{
  "vocab_size": 8192,
  "norm": "rmsnorm",
  "qk_norm": false,
  "attn_scale": 0.177,
  "parallel_block": false,
  "init_std_down": 0.0,
  "beta1": 0.9,
  "weight_decay": 0.2,
  "final_lr_fraction": 0.02,
  "doc_mask": true,
  "steps": 6872,
  "dataset": "wikipedia_en"
}
MLP neurons of a small language model. Each row is named by its layer, matrix (gate and up: input weights) and neuron, and shows model dimensions 0-127. Each number is 500 + 25 x the weight over its row's rms, rounded and kept within 0 to 999. Numbers have three digits each. A neuron's up and down rows have the sign that makes its largest values positive.
After each neuron's rows, "fires on" lists the tokens most often at its 100 highest values on Wikipedia text that the model never trained on.

L9.gate1018:482529490463502481492505513483465470491493507507498565519543508520521546545479472487487490510510557546502468480501482551529540501515481471504536499483466486508493488501489515512453496545533505502517487509482505494485547465474506509532508494534488519505500509473515540445489513520523469539519512464469500477481515496510527509496499546498478495515478481468488456493449475448507502479493
L9.up1018:476500527505514488554446441538504497494525510491501508514519489497475516505493520502508480458488491477500544470498496478500473514494481454537508529505476498499474543478537523509473483477507513523514531510457541485476518517469526469472543499483487490493498472516468507515476489514460512508539486505516494493542525529464488488502452520462506511473519500509468540492472465482436539519440
fires on: " it", " this", " he", " she", " Kirk"

L4.gate917:505514513506520498530537479495497496488506526501513485513449519514519506496484526490507482493527450515470516507516485501512496484488478562490508543510504491460457480489477522479517490486479478445516493460502497525481464501465494537460489479511538497497469493502484479538482477486522539476457563483487500487525498498515543530533511478467478506468512521523521506501553451497545505528463
L4.up917:508535486485457507512538524503450496534487513505501488489498471494473482457441475511483508486519504536475515504528504473537515503541509497482471459547540523534503506502499501472498506486480486473521515482514505535533485460512510473509517433472471496515548492534502482478570457460470493508515521463529506468477479508518530490499511505484549495518501465491480484528517481503483478512529
fires on: "=", " a", ".", " is", "N", " stars"

L9.gate208:488515529505556499500496490471545499484489520559496474442498534470466493504502505491472485523489511480500565523494500528474469500533546518483491495494501504530498509493481488468524482456488479520512465493551528540530506516502521463540499497486523505490515497523504494511434524513499516486476511513483504506508491513471464515529477526448495501451455469526522462493484504480509518483504
L9.up208:520489479419496510492507463476503506490500526573491535461482496526506521484480495512515459469506491558495543525540512480469512490534465493526512517465504507433487547504493522490517504495483552536510472533488513477477513482504554462545486500487520514486497526493538459549471508499439545501511484496507490477572492530515503464483506478452506548501513496478499506515467530495508519508526
fires on: "/", "-", " (", " 5", "p", " 9"

L4.gate112:503473526520519489521512497484499506523476473477473451502495481530519492498500523504519533463497531496516486505538501546522485479502505525507476493512532507501486481539502498500487539488521526561523505499504471517507497494512461502468479481524519492512482508455468503507488443562484484523463505508478449488460512466525478507511471492514491483518481537485467463516457479518505515464528
L4.up112:542484508527490500466530536469501494536472540495489492450492456503475491486522524504506494499539498489460479531500505523472508499476536449537474525495509495484487484489509497502502506472510487526525458522502488536463459480535480523494494480510474487485492543461465476524488475480469542475454508483503509498533503514525532505453537533499507515541448505542459494489501497521472537476520
fires on: "ry", "y", "my", "nce", "ge"

L2.gate185:508552504480508506490455511484506459497481485501537462518529509462531530487538478497506480505496491463472474511484460505535505533482420504462464452515491481485510485464523504468432531499493467460494494507528508506459498509517500539503505480503473484494533476516507525508480506532484486503525487525510514434474509560503527441486512456480530505496506487481514524490481498477516523486477
L2.up185:539530497475513505520520499481504498473510516521521451455455530480536497514506434485458489507490474503497524504525486524526488535511487489484513460480532498531551505499521477489458496464534558493528548508543487462540505492485468490516498507486495525515510444521529490508537516475497454446513530522479500480491474461525528469511507489477507508541524492513480456521470529495501509466518
fires on: " it", " It", " out", " m", " code", " ID"

L7.gate267:485470500536485465499462513558525498460504553499500532480454549485499492483453498506506433514479460481505442529524537546481504504501513482514469440491532501465506525507483487493528483509480454472507493485478516540491518499466482505524497508504475472464492541532497513537513522501466480495492489484506491525497510507506485498524538437456457508454514528469519503497509548491506497484497
L7.up267:477520538539515495495492450515543479477490528503485487520490563507497478519480502510519476502467476513538527498476522526505483482470460489504518478476529476507468500532489541496496487516495508490490469475500526481462552518494493487531514484511530471508477497507511522509493513559568506498518514498516522480493562467483462467531468515472482460491523494529483517471457527482498455510475
fires on: "|", " |", "le", "sq", "chor"

L7.gate493:458476519494526484469549547494492497459519521503497476494532488528480503490538548477511493491482563491512490515485499529456525483516480507506485514470462509487494536500520540468545500539498486494488493481491498461488545483507495473514487529489460518472537541503528543514482500524553457460533492509542544491492530512495517530536469527512467488489489531506514518500512477502486498489491
L7.up493:453511492492494532503483457510448517511521499519484480503454523510510475485511478483468502500487513480491520495551470505462514501418513524495499547493496494489558484453493461486426512481489490540513519486467479500501479483502484516515460492471497490544474503476532502492515478441500500525476535462483442523477502515542480546524532544504496571453522555497503503492524502506502509517485
fires on: " also", " known", " in", " by", " like"

L3.gate950:475471505462513516535463546494512509493476493477509485510492503498503502475484510535493532472552549526499479516481473461479506527511485450473527490533499489446504465518496526490447423454506500482491446513493522484481532507502500540529490456509542437488543502469492465498499513524495542539479511518523472524524524456510456461514466527516521510518473544484521522495516540501453525459551
L3.up950:501550456465486503491505469508520534506497519458475532532506489532518494474504537499503507492496521482476474531465501526513481497541486469510478499537483482486508484497504481469475491505446482539532463488517470473501545542451469475494487491508479500506493483498558465501433437511481511524471502534495494527498499508501488488461519510508512514500463475499474565485513471509501532499500
fires on: "field", "ton", "ville", "ley"

L4.gate895:478483497511480509499559515511535523482530566490461475463491470527500492488531502494493499522450556487487499539508526516497466465496513473517478527491531476506505509512502483520465481531472506471497544538542491573519502541433491487528474491472500475505501512524502500509482501442519493446524518488501523473523558479531481496513490493490460515528515509457487478514494522518443522520501
L4.up895:489530523506467525505503516505508481529493511510490447484505483504530474525532476498501497493475533502516511486488490544490525497473506501543536491505500500502462501454475459536482510513501515489494532550518489562468478477456497502473514503501472456514497452531494476506503488487461505547534509494500471514473435501443506520484512508522502523493481511470467462517524439516508463508475
fires on: "=", "19"

L6.gate442:510517526470478486539531469481521523487481472531527485488476531482476499555495468483493507451491447520466485530512523557443497502478496500472462532497500470530518454530472473485483486508543514453517493526461472526491483503519511487516495492490515514479534536475473483477436518494500480520505473518457518522505510471495530506498517513483494528523477477453486499513506524484502504485485
L6.up442:580516484487542470543485525472463526475517524525479522491466533492498502550508488498492495482486504520497546513491512509513524534481486559510541506458475487533501468467490510453519503508476500515521519485442502484511521518479531478503502462461492494485460494487505471477484569472492514479527485522453474481483513522516496494465532490478509522544476478485521489563518524468477516505518
fires on: " with", " on", " of", "-", "ing", " had"

L7.gate236:491516471495462503463499528462481477488492484505520497467528480471460496494531494494491475473479466541474475517489514527476480509502473521493518539519464482508457486516480520517491509480517498540471472524481486494494540487482508503523481466500514529470459526486468476473516484486526518565523516447478544510461489541476526464505525500494525497482461486475512543511517487504489490532483
L7.up236:473510515500493507496498474516454507515475450507490494501464469494462497458512530491502506508458530513477491524489485511479496510514499519528436531483479530527528544478540513496558547532556509526477503508479493468479542546507522519488509477538522478478517501505505495512482471473552512520506513510539523502470477502528495500511506472502511510492529508508501518511531547460488472516524
fires on: " there", "=", " of", " part", "ly", " with"

L6.gate55:516482495454472504464497451504489483513495463501479501522477516503500510482507533489504523512492499517532478539505492467501513525471488530511530474525537489484500528510498505474507445499501447530500487466463494495471518501562449473502500508479532541515477498509533520464522531522479492457509509517509506515477482534529545512494464479495464552512539459500506510497515484492500501452476
L6.up55:457466495498444507508466528500546484545504486484514536545500518501507527481491521494517498547504514538495523510488514478493484508497503471546502470450524494567512494487504556502550508541489463493509503541464493465552523488505476462493494486555484490475452496537520490463486483471523491507517502529507503497488528478528507478504500489494529495524526464531508494518490528527498496475518
fires on: "t", "at", " through", " for", " over"

L2.gate348:523477478496518505479484490520498486529513525478507480524502497452559530507455522504509516464499499507478477531459495485531471525510492513458517509481470514519525459481498525474510504472529497475498492506508490491460514489454510528506508478498529513478519466527464485502478486511458471550531536518461479437522470476475489513497548556464466515522504442473449481471432502502484518500487
L2.up348:504488511503514494465511498467498501490486516495494466504489502496521495518522513489485501472476521462508523500481527510469508526520503464485495524547436484483495495518502519471467502499549532530518502469481467463432461482463509478531458475479496526495547474488490530491518545455493484520443553507492514467511478527529469455519486487466494552471503491504484510504497517478502510496519
fires on: " died", " found", " signed", " recorded", " confirmed"

L4.gate164:502507444548513517466507529490516503488491487473489535499522505518561496463485458495484475490501478513515454493529547528480508472469492568494479538497478485520454492485498479528525477482525523504478534525491539499517457475474517529515521527520492473548501497444517509526494461513484533511531509506460492474512515524521484521509500551536467500458500513520535468499478472491486507519484
L4.up164:540528513477486454505539493505484518523488491495535523484514496489533515505532489500512526479525494465474510502505463491487495533523520494501537484554486469571526497533518529487478501477520448533499485445501460511489502509466509511513505450503492509514471476542523533517508505535496519487518504530531499511501538521521525463502522525533475518495512466520529512468434478508527550510531
fires on: "s", "cc", "ed", "d", "up"

L7.gate511:495542483511457491452512512496496484478505508516488518499481497515472506498504463527492523491453519506527484513522466563496514495499546527485430508478491491451481514475483512465486482491521470475523497524515494510501552481476490528493517515519486505490438495468520500500516480519515501449500488471537566516468476543524490502525523502474515515487492483491473533458493492519505484541479
L7.up511:509487513509475486499520530512473513490487464501517482481438505502514490483486499521512492483509515460512503562493484541504487537492493561517486541480521473523457500477509501475516512520493505502434481476530458546540524504517524526494474466476531482530506470507533513528537528489514481511517431513506563464485468496514487534517479505534507475480504515526514519510510527453484516476515
fires on: "=", "–", "y", " place", "ly", " →"

L7.gate819:468474502500511487504448533479507475507483547524543461517511485453493514516523436495517524536527509557532456503517499508494497529509520513462480481492494479518505534518487545505479482485510490508498482466476488475443488468517488516492495490463530538546464467435493535466484503519527488480468480486475471524530539517527520511547503500492491524481536460456507468518500554512489500472496
L7.up819:481495480510491485515526469526526516521492467508524502524473474525485521548517477509493509443481535487507497546499404525478521495492503501505489442504554491523514548494475499463503500507479481502490517468483472536502447518547498497496529472484512486526494510489515510558516495478488499472529524521477491479489481520483526537480528494476454540513495502468519449500492550512472491517473
fires on: "-", " when", ",", " which", " time"

L6.gate733:476506518501483480501499511445475468490517515455546521510488508508526480515473489479521488476478542499474502498542517501484518486550519502490491530450495497481463486458506554496514546500612526480475513458489511489496529486493506457503470512507485493507463515499498495462452482516501503482513498523535512453525502460479488481502514531474473484480516477502470525468490466482512484548539
L6.up733:514488543513514490516509501488526509484501516482478543576518532532507522536510547447528488489504555542487488487493441476504491464502458492530521514458531503502525521514529530524492526518485532492489473501471528452470487484524514455504548506487515502524486494529476546503462496521542503507495508462509497514515479492535486499488510539498468512471494474539525486513512492511497505538468
fires on: " she", " mer", " ri", " he", " capital"

L15.gate455:506484505518495509470504452549472519473469548520521454493494487532476510465546526480482500530491486525506495491504498542524476471479471517521495494518482534504512541507486513510498518493521506460451465500482498477481455459508510511493471503479548501492477495447449481504530502550500511509500504476488488512511543448412467503502511448505510494474537513479506471516492494470482518490466
L15.up455:513483512531537502514460473520516488507478498535522505537492548511515526512484489511482520526447487499486502489479523513513499505485474471496511481542486544565487486508518500464487525505516510547456520489503500498484510543453508483503507508474551478499476506480515499475544566482518470519482542506508497507499505477519506491522487441529506458539497492536488506530503520489507468498491
fires on: " |", "|", "ce", " cl", "sq"

L11.gate15:500484529500541475484490502528523456506475515481516523512510490479505524490512521496490446508483475479497514484490554506469506490506479530489480499510480514497497489521485497505486484439466501503478489516470496479450469507506510488509518465480511480553499461510490496471487493475445480507486468540545496519499475523489478476524456489487500501473499506503488468475436513465503531503465
L11.up15:499489517498497480514469517515485509502492501492545513479523482492475494474481476455501470482499490494471501493513522522474451489486514497478500475491493499464454524491476468560515475495476462541465477461481482513488465519464512538459515473501520483516451473472492492462463475543507531489476530486500458509531510505519481471505488526457494536468493502502520467543497535497496484502479
fires on: "d", "-", "r", "de", "di"

L6.gate622:490496501547539516513550485496517508460530528517526519542565496506523508501530518492501464502518510509471520496542523463481528477497516534524489550510511473475535477469480544468462512495484483492530529526505502498523523494501454483492484500496515484476485480488518507490452483529490511464512542487501490486542524471478490516502424481535462523489526523473473510478515476518470515521485
L6.up622:521560497475475520550512465543491526562487497501514498507542498554536462473470485507476513469470466500465454519514448536474538535467517476494491510489516490565532540484507477488519517503516499493521519505507498521496472489493497508494531481542494511496525444508495521486512511514439468477547508497521506458484553534449521477468500487496443511508500481515441494474545452515512487516497
fires on: "'", ",", "="

L2.gate747:569471455518508493506518541527490489476480470481506497480445450542488502507499508499496515493527552454447518448546469508491516476495548513456485495525534514482489507488511483505504518465533529521516492523532497518527459523536499489519498513524521508478465521519468466526525454512505494524468536518473519470525528555484506516499441494525530517510504491525561504530491520483467505499498
L2.up747:507501484488540481526464517488475469487473497516498444500512488469521493515498479489481460501554477478450515479459459529542491523474484491515527468536509476481508486476515495512507524493491536516531520509512465500519503508507467458524511470492528504511512460557474510489509565497478520477481487542460506461484488546496497544498501495472506497461505459496515471516507442505459472475510
fires on: " it", " It", "sq", " al", " focus", " New"

L4.gate297:517518462530551492505454520489553493524498538504517468497485553515494484520475495495500505500526486500520532504438450468491473521519498501474502476492462508432524509543472524488513534461471494485482483533482487477501524518479493463472520502477478466460468547479481466520499473490493489509505547503504468459504511523481484506502502482517494517532526460521519482531475516494502512477470
L4.up297:537465481453486517498474487477531508509500479499482471488483498485496490499466500494513500439492452525492535498544510538518510493525504500550480520495519481505537496531509476474500476506465512533491501547529455500517448465511477515484522513484485485469517531460498466491490454507447516497462532476490508461464519531518502474479519513479475471523487504568531550530515465529470505470482
fires on: " %", " Candidate", "up", " medal", "est", "Population"

L7.gate435:540486515495499508430501546526517479534487511496517484508484465513497485454507431514497499512506497496526442494524471451459502463505533485489482503532459504488500496554495531526500509533508521461477542506494489497507519467497530485497497472459501521479519485499528449522489517502551488488518508482496557505431494482455513494511509490489504489479481515513481524514553520464458517485474
L7.up435:455471499490493541481476540500479491492484458479501545482462490496546516528506506483493462521545497486517479473506512507466530467505493525491509560503463503520526461500530500457496512461498523484508534493479491505502512478484523470499510484467509490483506525499534516498473462494505464535549470478535496442455493514521494511493485531554490489498529510539480493517495469492465500484526
fires on: " /", " $", " so", " played", " as", " •"

L9.gate68:483520478537545510506541487468505501498458488489529500503496471505485525505567525551457495478444478473472519513480486526491533493488551516483470492498474471461519483518469502497517505516472507512489527510487483504506502462506476488524518504493460527525525511512506495512491494467477509495489534514481502563513516508487527474459480523528510487464477544453433487533509506519550493532537
L9.up68:506551509524532459532508479507532459495496525508534521467512504530512525497495484441512469472473451528470498467478503523504488496482513478535496506496516557526504456523485473517491477497493524546521482485513474502559502466483513461501506464518441532532497525540462508526502487470487511482520489516494474481500533504446553495483486507530534508486511495501475477480490490489508479539497
fires on: ",", "a", "z", "ić", " and"

L4.gate549:533513480496512500533507461453506471466440512493489452517487470512487502506517523503518490519550509467512499487510469527546464519539528553504490454500566475502519496537515551518507510502518545521497468479483487512519502505508510443480528472492476507482516515524512473511486480493512486476477521482484510533444514492504512490525489469516517477496451501469494503518482495524475507457514
L4.up549:479517468479515491485490488469484512476485515503493501456474462517492490504502488508498461514517505479513488493505499523471463472567513497526505445495496495518496534524517526505520522496500503472477486490535516509551511456535504510484525456525465486473517542477512477482486491466468515456478536492486519492507536493520500450504537502525520455556487533531509497483495478521472524488505
fires on: "r", "ym", "ry", "l", "y", "ham"

L6.gate423:475513500499522485497507525489469452497478509495533517541463519529452505507524504501513516484490535524522503512451504552514488486508513479516531478511483492486504481471484533458498489468531544464502463503431481485501566512489466524488512530503509519490486506467517518474481523513522533478487502491471531538478476529522527459503513508519482516504507443520495438521473470498467507529541
L6.up423:494503484543486509488493497457462457437529542542512479501472535518485480519492490485484555458496514493520420525504526512530495519528521501527482462554436503532498498484521439482494528475522480505488492471506466506494477495474515476500493505449518485516528490485513488528515488535503491473535469494486506508515506489489485529507502470530544528546479487486503469517525486499506521498482
fires on: " (", " for", "-", " and", " Belgium"

L15.gate491:495513483489517470482516499451519483488489482477517471491502560535509490517521457526521513480464522511485500492497491525512501478479473497514462485480493480497498493497501517474478521500471562485465507494474473534478513439487520510475489549507502535458470518455491465527535517527496508490539468546520557524460479501500519493503481544512488506488473456468505481535501486459513488492533
L15.up491:484523483504499510477495481526467477497516500510479570459488534529449534504481523536487469509497502489511525505530478472503479491501477493509507461512508500562505542452522538509524517487471520464486540474524462472454480474502465490539494493553471519442529491505482493484517546493495513507448470473514483486473461511497504504495512472492495482495543478495509496514467472488493478509515
fires on: ".", "born", " ne", " Released", " Ja", " date"

L7.gate397:456522516511538485456472476498533498484476517497492474502504527466533547517518463485491502541476525491499468501527498540498523528508494550432507495525471489482549540500476539511496502485456462465511484496507492460494507473526472524512487480498532511498492494466489501472515487547514478500521521457536519459503499517496581514504481511521546484490494489533528444492471497485501499499506
L7.up397:444514468525495512454466512526500500521511474499489479463474516538491492504500517516454487477534523461482502508496517568470519522493514491485500537436480488499486503477504480511475526555515454487489552505502536484485497483524508494492469531483465503507477520522477493513513447512471480513505530488503538505485462557502501512500544496563501475508503507500535495495553525496461465472463
fires on: ",", ".", " |", " which", "\n\n"

L3.gate0:530514468528523509495459533518504520472522544480482482490513497464481469483467521508488508507493511529479466489534472523508469517528506479440487482458513531479509447497467510513476499472503508518455483518485471515483524518520535445501531487550494469485493534466506533520503453485477485532478549481498506532486479484526497515511510498516468540544501461517487477510516515477478486482541
L3.up0:560543480514471501505539517523509507495534511520478495492476536509549520501470486494505519492487497521488487538499503514450484533504508480501458453487518514464502504539520441489485504521475526523507506530511546453547444462510538508530510449486504464528530519468500498554454490478487462493504483488486480468506506460520512525478514493485521462488518490499484528471449511486530508515459
fires on: " Award", " %", " number", " Candidate", " Awards"

L15.gate797:546515528480526497549506529484540454517494489513521502480494541523490533518517498520474460477486507460523542515494496484528473518512504490522503522512539526477496526465525520486556539505501504494494505450507492529479499503477478495480529528481498508495462494515498536481469518504559507485504499527542508559502498497473498488539496522474467477490492455480463502485465494471450487522511
L15.up797:491526484565494489492540490470476512465498489514502489533513547513505460491539523471496530471470522458508532493551493517496501545505471495498485496505460473534502528461453453477467499497535506496484496493504448480501524478508521466514472453516524505492503503460480501475490481497544538462534481497476467491491519486526466523528483535447480509488543486508504509510515490502450479500503
fires on: "-", " |", ";", " UTC", " ("

L6.gate491:496456514516558476521506462525540478480498525511531476496466495545446483508534467510463469502517511455465491502517529566493481523539551503502479480489485488472478482501486498517525512506531496420510472509555501491502473499520493439477500503463490513462485489481485497527478559540521535500496469498499498488488530520486499471502516473521515486477488529505505520503515524466490471499531
L6.up491:564530525512559497511505515520510523532505525536521466489471487473522568450546506506505500524491468475472497439536509570496515490505519495495508535490499515493464485449537470475494486478519522494518491505525528507561525461545516433488510481460487510511525506517506493503469504524469493444534465480504471476500500556525503475461514484474509519490437493488459469503520523498496505481515
fires on: "'", "th", "-", "/", "{", "t"

L4.gate920:482510505503503490493506513518501498536527498516530517485534500484522496509501489503504512481445526487476448493459538539488549496543497487443469504490462503480486447497479485499475509527510497510485550508527493534467497525488493557472534497475504507486517478512534515478526482548516496474506518537494500485534475467551500523484504530519486520512502500488484501518440497471557543502498
L4.up920:511498448512549500496487463488511478503524482503522496514505503507513514538520504484494467481525496480479468464489499530530530504474537486558553535494509479494489517461486463492471472490545501473522514550503492486557512508527466504454522499495485502523542470469479519475524481501470508533500547481512517508492478483483537459462491529537514529515484485475486453524481484500503513511543
fires on: " It", "It", " it", " Label", " Its"

L9.gate280:522495513492475470500458498491486504530515479555505502507535527516513518479522461498503497499508560546494469471540477488455494455514514525506518509529493488465483489503505508514507442526526545507485497480497508481521499541451517490523511515497530534465505481505515484517454512492501523501478512518521492517459500490540552492489477479484456507493522499474478485504540531505532497491494
L9.up280:505515434481563494486498506494474482492487513510500483492510493483444460475493514519483523503534527511445494532538477537516485526517520524472534478516457495491487544518481508473515475508476500453524466513514467517501513495484498504479495530517500486546535468490448472483499484443521477503524493511489494502497469529562517472518540509504514506523490544479476499513493490531507492459510
fires on: " who", " that", " which", "c", " had"

L7.gate115:450508515466428520495471480497482496483541461514538474516483503455486491487549468503494472493519510528563475472467497515488505498514487478496461469501461479499519476542506508471464452539467573503530496486530508510509517488530532500526517493507493530514494483524468499508520501514525475490480521481460554532470465493510484525504514483485490523464531469521487491515541492495486481509534
L7.up115:480497517499499532522508486485536518485512503524481469457443534487466494492521509488497456515460475498475461524528505494505488524477497504486470465519564479507525495454529481537528514500489529522487507497527464492519501508490512510519493484492453503490456501507507461533522487533497488496485546449470548481428445525513505477502562480490520496535502524510481491487524518558502506510493
fires on: "y", "a", "nt", "ers", "ce"

L6.gate940:520466470491501506543524485515530483483492488521534507506467511504478475464488483512523489449486496513429537516464538560525532475436539489521465516504506504499519502443501504490472474496503460484521479468537428507510491508499523495512493509487477458492545507509524491525473500513499528472509457499532538511493532533461487510485494554474457509512498473544523488486513502499486488481490
L6.up940:497526544515471533567503520546472526503486489498496548472504543495491482501445457513480503503512517533499469553565496561492551486534527488516489512546483494496501528504490502486480523491521527509503477510517502527499475473527500494488529498525499484540529491509515461510465486480530483475520496502508521506448513533458516507508534546460484527487510517466441468516489526516482469511510
fires on: "=", "al", "er"

L15.gate271:472512459518552505537522476492548529522488527467514464479513499527501479502531512514514480482461552499545523513484524483510449486502508503483535499502529528469537482498485509467465493540545514517472439482441520509513496511530495491512505522534479489491491475490516536532493497483475485548487478476541537488519521493471521511499442501476439492484491442475447505487490476508507498481497
L15.up271:483464513510493541534515468485463524489472523494505476507477516490544455499490527515551459498522494477486501520491462502476520463503510517461504484540481456484512513449492497493497514506474511517472452503546531495484509468518489470524491481506523513468491496537528456519518470502527547503524488489511472473477465458529499506493483494473542519523466497520473480550529486519492497504443
fires on: " |", ";", ":"

L3.gate281:486454521493508511495532512505457503493493499534515504501473525522529506494491455498513504517483528459511509482470539595520490463498512534476519483542512495514468474494536488499552493508496479448535515483469506500504496471482530447485493488492503506530482475521512509538487470512516484512521453482527501557497481503488525485521473537521509479469475507540508473476513491511508455484480
L3.up281:505500450485504502470495467552494500515465520508502470488490483521537480499474436492498471512485494483510455469483521572521465501522458555511493497501505499541424511471490502521548530540473484478523520462469514480506531474495521446475492475485521527538462516517513514504472485511522494473516484514484496547464491515502521457513482500501540491514524519510504483509522529510463464472495
fires on: "/", " la", "ac", " Summer", "+", "–"

L3.gate155:541468468492522516464529523484490503458485448502505475483434498531453501490513504496489501504510492487497474492473524554497495443499520519520468528510497524482486519489496484523495509506520496502465540508514495440477525494488512477492509498472477494461502491481496485468542469519511523512493495465504533500505428499488517491511443556513513486510449546495508474541527512487476492478444
L3.up155:517502441515458488495483506501517475502504497486500511523525473571467451466492499514505469506539506504459499488513553499509505474517484492486487548496503517453476522458497485510525540489491517516518552514489480526478450513446568519490510497512481526500500561476523503528521471486516520468462482504525485501486500549453544500493466518523494419523533490481504509486520511489484469534541
fires on: ")", "/", "=", "–", "-", " ("

L9.gate450:483483534518524513498485525470513498490486502494502544513536537495453497493521519485508438523522548490463477563516506505462450488518536442492481476467487472480475483479483536449536521521515430468498474538488466486489502543491524524475512472547495521500501479473526488529497520490529490481489501483519480527532507497482466508504452490533477549566525511462461509474485474498455455504527
L9.up450:502478488501476494512486481526459467514489473476495534492543478489480471499509461516502517490515491507482433473513495495511517508483521497520515519503495508510524499449476475507493510503528509500513519441465463471459488505475544519507485477506525493514498505474469531490499469488500487468505497494488524440473472494459535439495518473431468521485463523527502495480490530484515521509476
fires on: "=", " (", " −", " this", " the", "n"

L7.gate618:529472483494449496484488527495490528530480514493491500519500451471514489527512482504473496491513465518527481476477499538471549504514527465493469522496528469488534494467519495549483506535495443487501526527514482501485494476515520527493502524508483550439499496520485484494524511508486449523472565451497467476489499513533501510529520496496513490491548512497511568563488497493501495483488
L7.up618:525488556492449505516530519510476487542527451472488530498485483488537478544470520489499533508504505496515517529502520483525494511505483502498490471503540510517523462493482496549495484469500521514514502517532502489519482487465530447531470540453469514470555503490554505526475496526495508468509464523498468538491541477503500505490501469492472463505494518460499490478497485487532507511496
fires on: "it", "op", "t", "10", "od", "if"

L7.gate952:518481459490527505490542462522504500521470539475503492477482519497502454477534491514470472491482508479491471512509528552490494516508492543514476510539465520514525508487498517450550518493492502503522503453511494488518448485502460481493520525517504531510525514491507478542468492520502496515510502490498483542502504507470457513472453474487453478517479487470487474502445487439539502502503
L7.up952:486490489522470517557551521504460510441501487458494513464484506498513502484512515472501503532473510502494483475512497541489515502503529524492532478472523511517518535503521470503484497544525492540509534455498515556547454486505505503468509436483488526523490473509486523518467476511463483513470528514531525485445474495466514486496507505471491512489466515500469446511530515475515523535467
fires on: "ce", "ist", "re", "/", "r", "-"

L4.gate465:476441550481513511470523490469506519515479487518510523509468501505520511503520513492483552484506504519549475486517487455483484539496485518521514550506475519550507516487500529487503482482520481503538438461470473500458558474505496491556478522501523526463445516480500494528486496543477519495460526496518480576475491536490471506487502533495511535499511506556519536473475496505532526530515
L4.up465:461475493487480497463507508509469519499529483467503565493465475459505475493506459518495514488531495483499515465531499505492472492503541547494480458482474521500533475483495541463507515523464497535485514462495456495501513501502531486489501493460506533509474483478543541469508501503493503513500527514473487545540485522514503503491529468507458470533517500496503506495524519496493502519481
fires on: " end", " while", " hard", "th"

L9.gate805:491486552487504497517516503484470503504481506518511498508518488499503505473510498481479493490473494517473497510523505486474497497482438521520524499525511479564544500489469485514492493524595483470484478500438491483540520513488549512491520472450491520500524497480510510499510506475472493535492478511507455519510533513479521481476488492494453512500519487495485454544473492496526541473498
L9.up805:508534485485456500478517495495487485480490464504485527502492474476476502524526490489460527483478545522468507508457507509506509522507480513468528506498495482508446529481520506466539504519472505467493503444491510433462505489525504470532468462504476468538468461522503479476520510495503491532473511516516490503479450468526492467479509507456513504487490511467478492546493448513465543507513
fires on: " have", " with", " had", " of", " that", " as"

L2.gate739:542528548487460533467456471484510515492525530502502471534514533518536480504508541498492521557476506512524501492489496490514481501491530541515495540456516518486551531516479466520518519513478530551552524511515536487466503468500530518497494528442492516520483513477516536529528531456514528486480551503506526516527487473533490521477558488466482516513524490511488521513554507506563540557499
L2.up739:508502482453497503489512541484494508500517520516491522528508514508520467480503496498486527486525487488485504512515485545481469483514531512544486490512466508494496512515494497488479481484500530525515555452565482545538448483514501490471511452527556478484500508479476504472527532521513461500487444473491510473500472486476492510510505505485475488469485477512500465536472440517462530511467
fires on: " record", "ive", "ne", " mini", "idi", " Record"

L2.gate778:548463503526507514495506522513487504461474459495501490477474490526493505486488467505494513522495437452479520500512488509474465467540538519553544517476448505545512515502513516514517522485537531466511512504520501506559493496522514466486509450479480520473494540560510531516523515533477499497506477544516507539518470534509497512515499479448483499483500501500540461532482513498441531485504
L2.up778:497500476473484510490524491510489485512503525494488494545582473492481509542485480486472483537520460498492548509500499504486520487542481508492529520516489509482497539498503446444545490527496505514506516501484525535491522493523466491549496465489460502539465494516491538515503507509511505489543535489446505493520525477514516557507552522524493490488500477516512461478467508500486457502473
fires on: " it", " post", "ó", "sq", " office", " Chevrolet"